Weights of a small GPT-style language model, trained from scratch on English Wikipedia.
Architecture: RMSNorm before each block, rotary positions, no biases in attention or MLP, untied embeddings.
MLP neurons of a small language model. Each row is named by its layer, matrix (gate and up: input weights; down: output weights) and neuron, and shows model dimensions 192-255. Each number is 50 + 15 x the weight over its row's rms, rounded and kept within 0 to 99. A neuron's up and down rows have the sign that makes its largest values positive.
After each neuron's rows, "fires after" lists the tokens most often just before its 100 highest values on Wikipedia text that the model never trained on. A number after a token or word is its count.

L3.gate701:47 17 54 35 59 49 99 66 60 53 42 49 28 51 85 54 49 56 32 53 52 47 15 47 46 61 28 70 60 33 37 77 58 65 64 56 54 64 64 71 65 45 53 33 49 45 51 33 70 31 59 33 54 58 43 50 49 81 49 27 50 58 78 32
L3.up701:49 42 44 71 58 58 84 48 28 49 66 41 37 47 33 39 48 58 42 52 82 48 38 27 35 39 38 58 44 31 77 59 31 38 38 38 61 36 43 63 38 46 29 27 77 72 35 52 65 36 61 39 52 45 40 69 51 56 74 52 27 59 61 21
L3.down701:70 42 38 47 41 59 65 85 40 50 43 60 12 40 57 46 61 49 68 37 52 50 48 80 45 55 41 54 68 30 56 57 27 50 44 53 41 71 76 77 52 45 51 55 49 78 53 58 39 51 47 50 42 61 49 92 56 71 33 59 17 66 72 40
fires after: "\n" 25, "\n\n" 17, "| " 9, "- " 7

L4.gate562:48 46 45 39 81 43 71 69 57 63 45 41 46 28 38 34 49 59 35 44 40 41 62 73 64 75 68 55 42 31 29 48 51 48 43 67 36 43 61 37 48 71 49 44 53 64 42 50 76 62 59 41 60 46 51 32 56 78 69 73 74 49 41 21
L4.up562:51 38 56 31 58 64 31 32 48 40 66 47 49 44 47 56 45 49 40 42 58 56 58 74 73 75 37 50 29 40 30 40 61 52 37 29 51 59 46 47 57 37 40 50 47 45 35 63 58 85 59 38 91 39 46 50 51 67 38 58 63 60 51 32
L4.down562:32 58 65 53 41 41 34 62 54 42 49 69 43 51 62 29 25 58 44 14 72 59 37 74 28 60 56 56 48 60 07 68 35 57 52 40 66 31 57 46 33 27 63 59 24 41 43 46 68 53 45 41 56 31 46 50 49 39 41 54 25 60 56 56
fires after: " | S" 14, "U" 9, "Z" 9, " | H" 8, " (N" 8, " S" 4

L3.gate158:26 58 29 64 67 25 49 60 59 66 54 60 62 61 53 73 53 37 57 54 73 41 58 65 46 26 38 47 29 24 44 34 49 57 40 50 43 67 64 59 49 31 49 40 57 45 32 24 66 70 56 68 32 42 53 51 49 56 43 43 39 31 43 32
L3.up158:59 42 42 48 41 60 77 62 63 64 78 65 69 55 54 64 28 34 40 61 58 34 39 73 27 58 43 31 62 78 43 66 26 53 54 43 47 57 54 45 65 70 52 49 65 58 30 20 38 35 34 28 47 53 61 72 22 42 47 38 53 63 55 38
L3.down158:50 48 55 35 34 66 68 36 66 48 69 29 56 73 37 90 46 70 53 61 61 56 51 69 23 57 46 48 52 33 71 53 35 25 26 45 43 47 28 18 83 46 40 34 55 65 64 27 51 38 54 50 41 48 69 51 55 41 60 45 52 74 69 57
fires after: "1" 51, " in " 20, "In " 6, "| " 4, " In " 4

L5.gate699:74 43 74 55 69 46 26 88 23 59 17 47 42 22 35 52 43 43 29 55 49 75 48 41 50 33 63 71 57 49 39 50 60 26 45 50 38 59 19 53 60 40 35 55 38 50 31 19 35 63 62 84 57 54 40 33 72 51 71 58 73 70 40 24
L5.up699:39 60 59 68 39 63 34 66 53 67 30 39 48 58 72 36 69 46 47 50 80 72 53 65 38 64 73 54 43 68 51 86 35 49 36 65 39 59 53 44 39 46 57 46 55 37 79 52 51 40 63 60 36 54 33 51 19 46 46 47 58 78 37 54
L5.down699:49 46 73 33 79 41 43 32 32 46 65 61 39 55 41 50 31 42 61 70 41 69 44 50 37 52 43 24 59 29 29 37 46 41 67 50 64 66 56 53 38 67 62 51 67 76 45 42 70 38 70 28 42 54 35 65 49 59 40 54 53 38 53 56
fires after: " | " 23, " t" 9, " he" 6, " be" 5, " (" 5, "ia" 4

L3.gate285:52 58 57 63 66 47 47 47 66 70 42 46 78 50 73 35 57 72 52 41 41 46 60 44 46 41 71 40 82 50 46 46 34 81 59 41 43 67 27 45 71 45 75 56 70 61 48 33 53 66 49 61 60 57 52 64 62 66 33 53 57 40 69 25
L3.up285:59 63 49 58 27 77 42 27 73 31 45 76 27 68 43 56 55 53 56 73 51 63 42 38 70 61 59 60 71 61 68 43 32 55 50 49 54 46 59 40 63 18 57 59 79 75 55 48 27 49 36 50 73 61 39 52 53 65 26 79 42 57 44 70
L3.down285:53 93 39 39 24 63 44 20 62 64 73 66 38 58 58 36 61 54 68 79 04 45 49 28 86 65 59 58 14 45 47 57 39 72 63 56 65 56 68 56 57 31 58 16 64 50 61 32 33 14 58 37 37 56 32 28 33 62 73 44 62 55 55 71
fires after: "2" 60, "1" 34

L11.gate572:68 69 62 56 41 75 39 65 56 26 43 48 60 54 64 44 24 29 42 33 52 54 26 38 64 70 46 41 48 85 70 41 84 50 49 61 56 66 47 33 39 30 13 43 51 62 54 46 53 62 37 58 57 30 33 55 27 35 40 44 51 49 54 62
L11.up572:75 36 73 24 52 46 52 26 61 64 55 20 51 65 41 53 65 63 37 60 43 81 44 60 42 67 44 42 54 22 19 57 36 68 53 18 34 57 71 57 57 58 68 42 34 66 63 38 55 70 37 49 63 61 49 41 55 51 30 91 46 56 47 39
L11.down572:38 49 62 50 75 73 63 82 61 40 66 39 29 67 39 53 58 44 66 67 27 57 49 66 55 47 61 67 37 49 24 61 37 49 57 69 24 31 72 66 43 61 57 43 60 35 61 56 64 67 58 28 39 63 59 51 82 60 21 46 81 30 66 33
fires after: "| " 21, "1" 18, " | " 13, " (" 9, "\n" 6

L3.gate698:35 56 43 57 47 43 61 40 74 51 06 59 31 76 51 16 54 65 41 53 29 52 48 52 44 20 57 38 41 44 55 59 34 78 77 52 07 56 25 45 73 54 36 44 37 81 53 61 67 58 47 07 29 40 57 46 48 29 52 52 55 56 65 39
L3.up698:39 32 75 68 75 64 35 62 83 35 52 29 70 64 52 52 60 59 52 68 52 22 52 51 73 38 62 48 39 57 41 47 53 86 74 87 56 61 68 47 68 25 51 69 40 69 59 41 61 26 38 47 41 59 58 39 26 69 46 71 72 56 46 50
L3.down698:72 76 64 52 45 61 41 30 55 66 63 44 36 31 50 57 42 37 40 42 47 73 26 56 56 46 36 62 40 31 62 54 61 52 80 58 34 52 40 62 76 34 59 42 51 43 64 32 46 72 49 47 38 52 33 54 43 26 42 29 51 51 61 66
fires after: "–" 23, " (born " 15, ", " 10, "1" 9, " " 5, " June " 4

L4.gate201:67 56 25 64 46 35 26 50 32 36 79 57 62 37 46 13 48 46 58 51 60 47 29 56 63 44 48 23 38 48 45 68 46 48 53 70 58 51 45 37 50 26 54 68 38 43 35 30 43 02 55 58 57 34 49 46 52 67 48 66 35 55 52 51
L4.up201:49 44 51 60 35 57 76 51 57 31 37 43 31 32 49 23 57 44 55 73 36 47 52 61 70 56 68 57 48 59 37 57 08 42 32 85 53 57 45 41 35 63 61 41 34 36 66 47 40 22 44 50 34 78 52 42 55 60 51 37 60 59 75 52
L4.down201:26 50 21 53 48 58 58 52 51 60 03 50 29 33 38 54 36 25 63 74 72 69 53 57 43 28 54 50 31 60 29 69 74 47 43 64 32 44 50 36 46 42 54 55 50 35 56 31 55 49 65 53 73 76 32 26 57 39 57 30 40 80 43 40
fires after: "A" 18, " A" 16, " | A" 10, "-A" 8, " (A" 7, "; A" 6

L4.gate214:45 48 39 45 57 44 26 48 12 43 55 65 57 53 63 59 59 65 50 43 45 63 67 48 16 54 31 41 32 39 81 39 49 49 51 57 34 39 38 58 66 31 35 66 40 66 49 75 48 85 52 61 71 44 55 44 55 52 54 52 66 45 33 60
L4.up214:48 33 37 42 42 53 35 42 54 51 49 49 32 52 51 77 36 75 45 51 49 58 50 34 62 37 31 56 44 40 49 68 63 44 51 69 38 55 42 51 24 44 33 45 47 33 37 48 23 54 38 48 77 18 87 61 47 48 25 64 62 38 70 39
L4.down214:54 39 75 73 55 44 89 64 51 19 56 34 43 72 52 38 60 60 51 33 54 53 48 57 43 50 62 68 39 71 60 63 43 31 30 50 71 78 43 72 42 56 57 52 62 57 47 62 77 38 41 56 30 36 64 43 30 48 57 24 49 75 32 44
fires after: "\n\n" 31, "\n" 28, "." 7

L2.gate551:47 34 35 77 26 21 29 63 67 72 30 46 50 60 51 67 62 32 61 66 45 63 41 54 81 26 39 46 61 43 55 65 57 56 52 39 61 60 32 48 76 58 46 59 43 58 56 48 78 33 52 52 66 35 63 36 54 59 54 57 35 48 61 67
L2.up551:62 30 43 61 34 15 36 42 56 33 37 40 19 49 62 84 70 36 16 66 39 52 40 43 70 44 51 59 63 46 45 46 68 44 67 54 38 61 52 33 57 53 45 65 73 80 68 60 73 35 74 56 64 39 44 35 49 47 38 56 47 44 47 64
L2.down551:56 37 31 33 72 53 56 84 76 80 52 25 50 52 45 39 40 68 41 60 67 71 47 72 65 24 36 43 56 41 49 43 61 56 66 31 61 48 25 33 41 26 54 44 34 68 67 50 65 45 34 75 34 56 20 71 46 66 55 50 23 52 66 64
fires after: "1" 44, "2" 16, "\n" 5, "–" 4

L5.gate286:37 47 41 59 66 35 37 60 44 25 50 65 51 68 71 39 12 50 53 60 55 46 89 44 46 42 69 46 40 47 50 44 56 43 18 24 16 71 50 33 40 42 32 52 56 66 86 34 72 29 53 44 45 72 45 61 48 54 48 68 17 26 58 44
L5.up286:73 64 36 36 43 35 72 44 86 53 60 32 53 38 35 62 65 52 52 69 32 89 23 56 41 38 61 44 44 68 49 57 55 32 53 31 58 41 46 58 57 61 39 53 57 63 43 51 45 60 43 31 55 33 47 39 15 59 50 48 27 76 35 80
L5.down286:44 52 50 39 61 23 50 54 45 26 52 65 38 39 39 49 62 39 61 41 35 07 81 42 59 64 44 51 50 52 48 65 75 50 36 31 43 49 66 37 40 49 46 62 27 31 52 53 69 33 61 32 65 52 76 61 41 48 61 37 41 49 38 58
fires after: " | " 36, "t" 10, " rel" 8

L4.gate589:41 57 55 53 27 41 54 82 48 46 34 74 60 29 69 56 47 60 50 40 49 40 41 41 70 17 32 24 61 39 59 15 45 38 59 53 42 59 46 53 90 76 50 56 74 45 18 72 78 46 30 61 65 36 59 49 33 59 54 44 50 20 40 51
L4.up589:38 35 40 47 51 54 36 41 57 25 52 56 57 41 51 42 33 33 70 37 74 60 40 99 49 70 70 43 53 54 23 33 51 11 61 38 43 66 57 55 56 42 29 76 56 69 42 73 41 53 37 59 54 53 33 59 26 66 30 21 61 76 46 51
L4.down589:45 48 52 39 48 53 40 65 55 35 19 51 64 52 45 22 49 53 29 31 27 43 40 35 29 57 54 11 29 38 27 24 41 35 53 49 58 35 58 38 72 61 47 47 60 61 38 56 58 53 41 30 59 35 40 15 19 44 43 60 75 70 66 84
fires after: "|" 15, " | R" 14, " |" 12, " O" 6, " | T" 5, " for" 4

L2.gate344:41 60 56 59 67 27 67 32 43 69 59 61 53 38 61 25 68 57 46 17 17 37 51 48 47 46 45 36 49 37 32 50 41 52 25 45 39 46 35 22 27 66 50 66 59 37 55 85 56 71 54 21 45 54 53 44 51 71 48 49 39 57 43 58
L2.up344:28 47 42 57 63 35 74 49 68 64 63 50 40 33 35 45 54 25 38 07 36 71 59 41 58 09 49 53 23 51 35 46 37 31 45 63 43 53 54 47 60 51 58 51 76 59 62 89 37 72 42 39 71 36 55 39 49 58 41 54 51 51 44 60
L2.down344:65 65 63 45 75 20 62 48 46 77 56 40 45 62 37 35 68 58 49 44 71 55 44 65 37 53 65 32 60 47 55 40 59 60 57 48 29 86 23 30 30 55 61 46 30 20 53 60 63 66 63 59 53 41 51 61 43 85 11 58 47 55 36 43
fires after: "1" 71, "," 10, "." 5

L3.gate247:21 69 53 35 68 47 45 48 42 50 51 47 64 57 46 29 45 56 44 60 66 58 43 65 59 30 50 36 41 46 61 51 59 25 53 66 58 00 56 52 43 36 70 40 58 22 63 55 48 64 52 63 52 52 49 59 81 70 75 42 46 42 42 67
L3.up247:16 47 35 33 42 52 73 65 64 46 41 58 66 34 53 60 29 51 27 43 51 43 63 58 38 44 72 58 73 59 40 47 48 46 34 53 39 58 70 65 42 67 44 27 59 71 47 57 57 55 51 77 53 50 56 34 59 74 33 16 21 18 52 50
L3.down247:37 48 14 35 57 72 60 49 43 73 32 46 65 27 51 64 34 39 38 37 51 46 69 70 40 49 83 23 54 69 36 43 81 59 60 49 42 50 35 54 25 54 41 42 53 65 68 31 84 51 46 75 48 38 45 41 44 74 25 53 53 34 65 17
fires after: "\n\n" 40, "\n" 16, " s" 5, " \"" 5, " sub" 5, " '" 4

L11.gate257:39 59 46 59 44 39 39 38 33 43 60 29 51 52 33 31 63 58 53 63 58 39 29 66 38 34 68 74 13 69 26 53 35 59 41 67 34 60 72 33 68 18 74 72 42 42 54 37 56 76 55 65 69 62 32 48 51 11 25 81 70 50 57 55
L11.up257:63 38 73 43 32 66 42 51 46 39 52 41 27 39 41 44 58 33 51 67 56 16 18 59 33 75 73 79 39 75 41 56 38 43 37 39 51 40 61 38 59 34 61 63 22 51 47 51 48 49 84 52 63 79 63 65 56 14 55 27 60 51 28 44
L11.down257:61 29 50 76 55 35 34 39 70 65 43 37 31 82 56 57 42 42 57 60 83 65 68 61 57 37 42 53 37 49 50 44 85 39 40 63 64 44 56 47 48 46 63 01 39 36 29 36 28 70 36 46 46 67 34 74 54 33 34 42 53 47 59 44
fires after: " on " 63, "On " 11, " On " 8

L10.gate578:47 48 51 54 68 74 50 60 77 28 44 29 32 55 60 54 42 71 34 80 55 49 32 85 56 38 72 58 30 51 47 61 32 72 61 51 72 19 64 45 52 61 52 75 22 81 52 36 64 51 60 38 49 38 41 35 71 12 15 56 61 44 52 43
L10.up578:53 29 56 49 34 61 57 05 33 66 83 38 52 55 41 40 56 58 23 74 53 54 43 57 15 56 52 30 35 20 56 50 59 37 55 48 61 60 47 82 67 50 77 37 51 77 53 32 31 39 66 61 54 54 55 17 45 26 65 67 44 25 69 26
L10.down578:36 31 56 39 49 65 64 27 19 43 48 66 47 73 06 47 46 58 56 63 55 44 39 25 73 56 40 62 47 67 49 56 79 44 57 46 51 48 51 64 84 59 46 46 60 48 37 56 47 68 28 30 64 55 30 41 41 51 30 52 39 34 55 48
fires after: " on " 48, "On " 14, " On " 8

L3.gate262:51 42 42 48 57 81 70 49 48 32 42 33 59 59 65 55 54 46 70 84 43 35 32 66 29 69 60 41 40 68 45 33 33 51 65 60 49 48 58 57 57 42 14 58 54 62 37 44 26 36 35 62 50 49 45 42 31 41 35 47 35 34 30 21
L3.up262:18 58 45 45 38 91 42 48 49 24 59 33 33 26 50 53 85 25 53 59 50 52 63 52 32 54 57 55 41 47 41 36 56 26 57 49 52 58 14 42 35 44 40 32 78 40 37 42 64 56 65 55 52 57 24 52 36 57 62 21 57 64 31 74
L3.down262:55 54 51 34 42 39 44 92 35 48 68 56 50 47 45 62 60 56 72 79 50 50 15 38 52 56 54 44 45 78 67 30 51 52 49 45 62 29 55 67 32 50 46 52 65 60 39 55 49 55 25 55 51 25 46 50 52 44 42 59 63 42 26 70
fires after: "\n\n" 39, " P" 8, " R" 4

L3.gate109:57 41 48 82 50 58 36 77 36 50 33 51 55 42 74 56 74 33 75 50 29 71 11 43 49 53 57 67 42 41 38 58 31 34 35 66 51 54 35 60 29 56 54 65 56 21 44 37 53 49 43 35 66 68 55 66 62 26 58 41 37 45 46 37
L3.up109:73 56 54 44 48 67 61 48 39 25 24 37 61 52 75 45 77 40 65 43 42 66 33 40 55 31 70 67 35 39 51 76 44 60 40 82 83 63 33 53 54 34 67 48 89 57 49 31 49 54 41 63 55 39 47 42 60 65 51 68 64 50 53 67
L3.down109:50 37 39 39 73 59 52 51 65 35 33 63 50 43 48 61 46 46 24 51 61 70 35 73 44 42 57 48 50 48 64 70 39 31 40 53 32 74 43 41 34 37 73 30 22 48 56 51 67 33 45 26 40 40 56 57 54 47 30 52 60 15 47 53
fires after: "1" 35, "3" 11, "2" 10, "0" 6, "5" 4

L2.gate661:83 47 46 31 49 39 51 29 28 39 28 59 77 65 73 41 37 58 40 14 48 37 53 51 42 52 40 41 37 35 82 32 51 74 39 46 33 57 62 39 30 91 44 43 40 26 57 60 35 48 41 31 80 38 69 56 45 68 61 50 71 64 48 62
L2.up661:65 32 51 29 85 34 49 51 18 31 31 61 57 52 43 52 47 68 38 05 49 21 59 34 44 45 39 40 33 47 51 43 42 49 36 33 49 35 73 68 61 59 60 52 66 45 55 64 49 85 46 29 65 44 49 50 44 78 65 49 57 59 53 56
L2.down661:41 62 40 37 59 72 55 43 29 57 44 54 51 33 65 71 41 35 58 44 57 58 30 57 30 43 46 15 33 25 69 35 52 59 44 46 48 53 51 35 64 66 40 39 31 46 43 16 47 42 65 32 49 55 66 28 77 62 29 42 23 35 44 39
fires after: "3" 17, "5" 11, "2" 10, "4" 9, "6" 8, "7" 7

L2.gate338:37 62 47 51 61 41 48 48 35 55 34 39 28 41 67 32 45 24 35 51 65 48 34 50 65 30 37 52 54 22 38 56 46 54 77 35 44 40 53 66 53 56 39 34 43 59 41 56 63 42 24 32 57 51 69 67 21 86 80 44 67 69 78 69
L2.up338:64 69 50 52 61 44 44 62 36 59 45 41 57 53 62 36 53 51 57 23 51 39 38 66 40 42 35 38 54 21 50 61 48 60 49 43 47 46 60 62 37 51 65 43 47 62 38 52 74 46 31 49 55 51 71 73 36 66 78 49 59 53 69 62
L2.down338:45 53 52 40 26 71 57 82 22 64 53 48 62 54 86 58 63 35 48 51 39 63 50 54 48 43 57 34 46 13 32 65 63 56 66 65 45 45 37 55 44 47 49 32 56 51 48 58 60 54 40 28 47 55 60 82 38 65 59 41 43 86 48 60
fires after: "\n" 40, "|  |" 11, "2" 9

L8.gate276:81 60 06 51 35 38 48 84 60 90 48 51 42 50 54 34 52 56 56 68 65 49 23 43 52 63 52 40 41 66 43 42 41 70 56 41 38 58 58 54 52 56 46 54 51 42 57 45 59 46 47 30 58 72 36 73 40 32 55 59 44 39 58 72
L8.up276:47 46 63 63 47 37 57 32 50 53 37 45 27 55 89 18 51 72 49 92 33 32 71 65 48 53 39 51 46 74 51 42 49 36 35 47 64 71 17 66 61 65 16 67 38 41 49 42 40 53 43 90 74 56 68 35 67 50 63 60 53 46 45 39
L8.down276:18 40 55 47 55 65 75 53 38 58 34 73 46 36 67 57 36 30 71 50 00 39 53 61 52 29 63 60 67 36 29 60 59 74 50 59 58 57 70 37 68 47 45 34 16 34 35 30 63 37 26 68 58 52 56 62 44 87 44 41 43 50 64 56
fires after: "\n" 32, ":" 12, "." 7, "í" 5, "r" 4, "á" 4

L2.gate228:41 53 38 24 46 46 46 47 35 58 68 55 60 69 51 63 58 83 46 34 58 49 86 69 46 46 46 55 44 58 23 37 43 52 46 31 58 31 30 55 43 45 37 42 35 53 38 87 68 58 73 65 58 56 32 38 64 81 49 53 63 56 51 60
L2.up228:21 52 44 51 46 44 53 45 47 35 50 57 66 71 46 58 38 33 56 54 41 39 39 27 53 43 22 44 38 51 57 41 50 78 80 48 35 58 57 62 41 64 31 55 47 40 33 69 56 37 40 39 38 28 39 46 65 80 53 21 63 58 51 34
L2.down228:47 53 97 58 48 36 52 46 58 66 47 42 60 28 36 38 12 57 59 37 39 68 43 47 35 38 67 52 35 68 33 53 37 66 48 62 45 61 05 26 43 57 38 49 71 39 47 36 46 53 36 31 47 28 70 41 45 65 01 58 48 55 48 40
fires after: "\n" 11, "A" 10, " | S" 8, "\n\n" 8, "-" 7, " | H" 6

L2.gate202:50 71 19 43 78 46 74 85 96 53 72 49 38 60 60 52 43 25 30 39 30 36 41 41 68 46 44 58 39 69 66 13 55 40 42 39 39 54 30 48 66 48 51 28 69 32 41 58 79 55 56 50 50 58 30 49 49 76 56 51 54 57 62 44
L2.up202:46 45 32 48 73 43 63 83 83 59 69 60 57 61 58 42 83 31 28 53 27 10 51 74 54 35 47 49 42 66 55 33 57 46 41 45 48 50 39 42 77 38 55 27 41 36 52 58 77 67 67 45 60 53 22 58 41 88 58 55 37 29 53 30
L2.down202:56 59 53 36 71 37 68 67 65 79 58 40 61 73 39 62 35 55 44 70 43 51 12 65 61 59 44 58 50 72 66 46 67 59 19 42 73 45 73 46 48 76 33 37 41 40 47 38 27 46 62 44 42 70 47 72 34 65 06 60 64 60 44 51
fires after: " | " 35, ") | " 16, "1" 13, "," 6, " | ." 5

L3.gate280:28 65 42 21 52 47 55 42 51 55 08 36 53 59 81 57 74 79 38 50 42 53 57 53 53 65 54 55 44 35 76 28 75 17 49 74 61 44 66 60 71 57 55 51 48 61 50 05 51 46 58 42 52 23 31 59 61 45 56 32 70 41 60 68
L3.up280:53 49 41 34 68 30 54 57 53 58 35 51 65 56 54 61 28 36 41 44 17 52 52 63 16 43 44 64 63 54 49 30 59 48 46 63 42 63 43 52 55 95 27 48 39 78 63 56 42 49 39 25 54 35 46 46 81 35 27 55 62 51 51 41
L3.down280:33 41 75 53 30 70 61 42 67 51 77 45 41 67 54 65 51 50 40 58 43 59 67 52 45 40 39 44 28 64 59 36 43 49 53 62 42 16 29 75 70 28 46 33 40 81 15 32 71 48 62 48 61 58 36 40 18 34 36 44 28 57 36 43
fires after: " in " 47, " In " 15, "In " 6, " until " 4, "–" 4

L2.gate71:59 68 38 16 57 56 46 73 71 78 62 44 39 69 51 65 35 46 39 53 35 63 41 58 63 75 51 56 36 36 58 46 42 78 47 41 64 49 28 33 48 44 51 73 51 45 37 66 34 66 47 33 33 55 59 72 18 61 32 63 32 23 55 51
L2.up71:46 36 51 42 56 78 49 75 82 50 56 37 59 56 27 52 78 60 51 55 52 55 53 55 12 42 46 55 42 64 26 59 38 24 36 49 78 53 52 59 73 50 54 21 50 28 53 85 60 72 35 75 39 70 57 60 61 36 69 54 44 67 69 30
L2.down71:54 12 52 48 54 70 57 46 62 40 31 50 68 42 42 47 59 51 53 48 43 71 48 56 04 41 50 34 41 51 44 60 54 26 41 37 64 46 29 62 55 64 64 30 42 30 53 53 60 49 20 29 32 61 36 26 32 37 46 47 62 40 38 32
fires after: "2" 44, "," 35, "1" 11

L10.gate13:52 39 49 51 47 26 49 49 47 41 63 71 68 46 59 61 50 18 82 61 56 48 38 49 78 57 51 75 19 66 49 30 46 44 67 62 54 56 43 35 60 56 39 45 48 46 64 43 31 34 37 57 72 60 40 70 47 51 40 67 32 59 47 46
L10.up13:27 13 54 51 52 66 49 57 57 67 49 40 50 41 21 37 28 50 47 53 45 46 55 41 63 58 63 53 37 45 28 66 38 52 50 51 67 77 27 53 81 61 42 47 69 73 41 60 50 63 54 29 59 59 41 61 48 56 34 30 52 86 44 62
L10.down13:48 35 50 50 36 42 34 58 61 57 51 38 45 67 46 35 54 59 78 26 40 38 78 72 26 48 62 53 49 57 42 49 64 67 56 54 35 43 29 33 47 33 54 42 28 55 37 50 59 93 48 76 43 59 46 59 66 61 40 78 47 50 52 48
fires after: "2" 29, "1" 25

L4.gate417:55 48 41 58 60 17 72 46 34 59 57 54 28 35 49 40 41 56 49 50 72 42 58 66 62 74 50 76 52 51 36 57 36 40 13 50 63 59 54 47 58 73 33 49 32 73 41 49 39 56 52 50 39 47 52 59 61 62 47 50 51 62 61 47
L4.up417:75 52 42 51 46 41 33 32 46 73 58 56 23 22 18 33 18 47 50 39 12 64 85 55 51 44 48 38 46 69 50 44 40 61 61 16 54 65 46 42 30 43 39 61 36 61 57 65 69 66 39 36 56 60 46 39 57 82 74 55 72 86 55 55
L4.down417:37 50 46 32 64 40 65 20 34 75 56 35 69 73 44 39 65 68 29 24 70 61 42 64 80 39 56 49 59 24 28 62 62 59 50 45 67 45 17 27 42 49 75 43 18 42 62 40 49 58 72 68 75 77 56 63 59 65 27 45 38 64 62 42
fires after: "2" 61, "1" 34

L8.gate18:47 53 65 36 43 18 81 73 42 54 64 50 40 54 56 38 33 57 48 25 22 63 63 36 61 64 57 43 43 46 45 50 46 31 55 24 36 56 42 23 33 57 65 42 58 62 55 58 43 41 24 32 53 54 54 44 85 53 43 41 28 53 48 67
L8.up18:22 48 52 49 58 30 77 41 61 25 72 36 60 34 41 54 43 52 53 60 42 38 29 44 49 57 54 47 22 46 66 44 22 51 54 55 55 57 61 53 70 53 52 34 67 66 27 58 51 53 45 19 46 51 67 52 55 69 20 68 50 46 53 49
L8.down18:53 51 52 52 52 35 45 27 70 63 64 64 71 24 69 55 49 41 43 40 69 53 27 62 60 22 69 53 57 56 43 61 68 46 43 59 46 47 33 55 53 34 69 56 41 63 79 62 56 82 59 78 21 74 72 33 34 70 34 61 40 72 51 38
fires after: "2" 20, "1" 17, "87" 9, "8" 8, "88" 5

L4.gate638:41 62 39 50 75 30 46 60 69 67 85 56 23 22 32 42 36 32 20 80 14 32 41 95 25 28 38 51 47 40 60 44 50 47 43 41 18 29 44 44 57 39 48 47 63 25 49 55 54 35 45 65 22 41 48 48 58 48 49 41 46 58 56 58
L4.up638:42 56 35 60 73 55 29 84 66 57 57 54 30 35 50 24 49 47 42 61 18 34 16 54 55 18 38 68 50 69 47 60 54 52 39 65 13 26 51 38 36 42 66 51 77 59 41 53 34 44 33 47 45 39 39 27 48 66 37 61 54 33 37 43
L4.down638:61 25 50 48 32 35 37 83 70 48 38 51 50 65 54 43 04 51 46 41 18 80 83 66 61 64 50 33 60 60 53 47 54 19 32 67 49 60 62 38 83 62 50 40 45 34 18 35 72 51 21 51 33 12 59 50 59 49 44 51 70 69 53 52
fires after: " \"" 15, "-" 15, "." 12, "\n" 7, "\n\n" 6, "r" 4

L2.gate582:50 47 04 27 60 58 57 24 42 83 59 52 67 77 48 44 45 54 58 63 53 70 40 46 90 35 47 47 50 75 32 52 09 32 53 43 41 29 48 83 71 51 36 34 61 55 35 75 48 67 45 47 72 37 47 46 28 67 50 64 36 51 55 52
L2.up582:23 66 40 41 45 79 23 48 86 57 71 82 52 69 56 54 47 31 53 48 54 37 59 52 43 79 63 68 60 47 62 45 47 55 55 43 44 66 51 64 59 59 45 42 56 31 38 32 46 52 55 56 66 61 46 52 62 41 33 55 68 58 31 37
L2.down582:16 44 78 64 64 53 50 91 61 73 60 46 58 66 38 65 42 44 31 61 10 37 42 52 34 34 78 72 19 22 58 48 74 56 53 46 56 79 46 46 34 40 67 58 42 62 67 21 48 68 50 57 42 41 65 24 59 42 69 43 49 60 59 56
fires after: "\n\n" 34, "," 7, "1" 7, "o" 6, "ice" 4

L3.gate161:61 36 17 31 47 43 61 32 55 60 41 28 20 51 74 47 92 55 48 46 31 63 41 56 36 54 48 38 45 55 82 40 14 30 37 54 62 62 52 41 65 70 44 53 72 41 48 62 44 47 16 43 80 40 56 40 24 53 39 39 60 60 46 62
L3.up161:62 73 37 29 29 69 49 21 60 41 42 49 74 34 83 59 29 46 67 80 24 61 65 66 53 34 31 44 40 55 56 59 55 29 53 59 82 47 44 06 51 35 15 78 36 46 53 52 27 46 54 36 78 71 50 31 52 56 46 45 67 70 28 59
L3.down161:49 59 57 65 45 58 63 62 73 60 49 55 68 53 41 35 42 50 54 46 44 63 57 51 54 59 37 65 27 48 39 08 72 21 57 40 38 56 64 77 21 31 49 70 07 24 68 59 57 50 46 69 47 44 48 49 69 50 55 37 60 75 42 69
fires after: "." 45, "\n\n" 15

L4.gate624:49 32 36 48 63 57 32 50 39 74 76 59 54 00 56 45 66 38 55 38 00 53 35 47 61 36 30 67 74 36 51 40 37 39 55 36 50 69 58 52 55 62 43 61 40 41 27 35 37 63 57 69 81 41 52 55 58 52 29 53 29 30 73 49
L4.up624:56 63 53 54 49 54 22 53 40 70 50 28 44 32 63 46 57 32 66 57 31 54 21 52 47 23 37 48 46 44 49 50 68 76 48 52 46 57 31 54 47 44 18 47 39 58 58 67 32 45 57 85 40 51 23 40 41 46 65 40 57 48 11 37
L4.down624:58 42 88 45 58 44 11 67 38 61 42 52 38 45 49 38 39 50 37 28 14 69 51 45 36 46 49 30 21 57 55 39 44 70 51 65 41 61 48 34 34 36 50 47 40 82 38 61 44 31 72 38 38 47 66 69 66 47 53 40 66 60 21 70
fires after: "." 24, "," 20, " d" 5, " Port" 5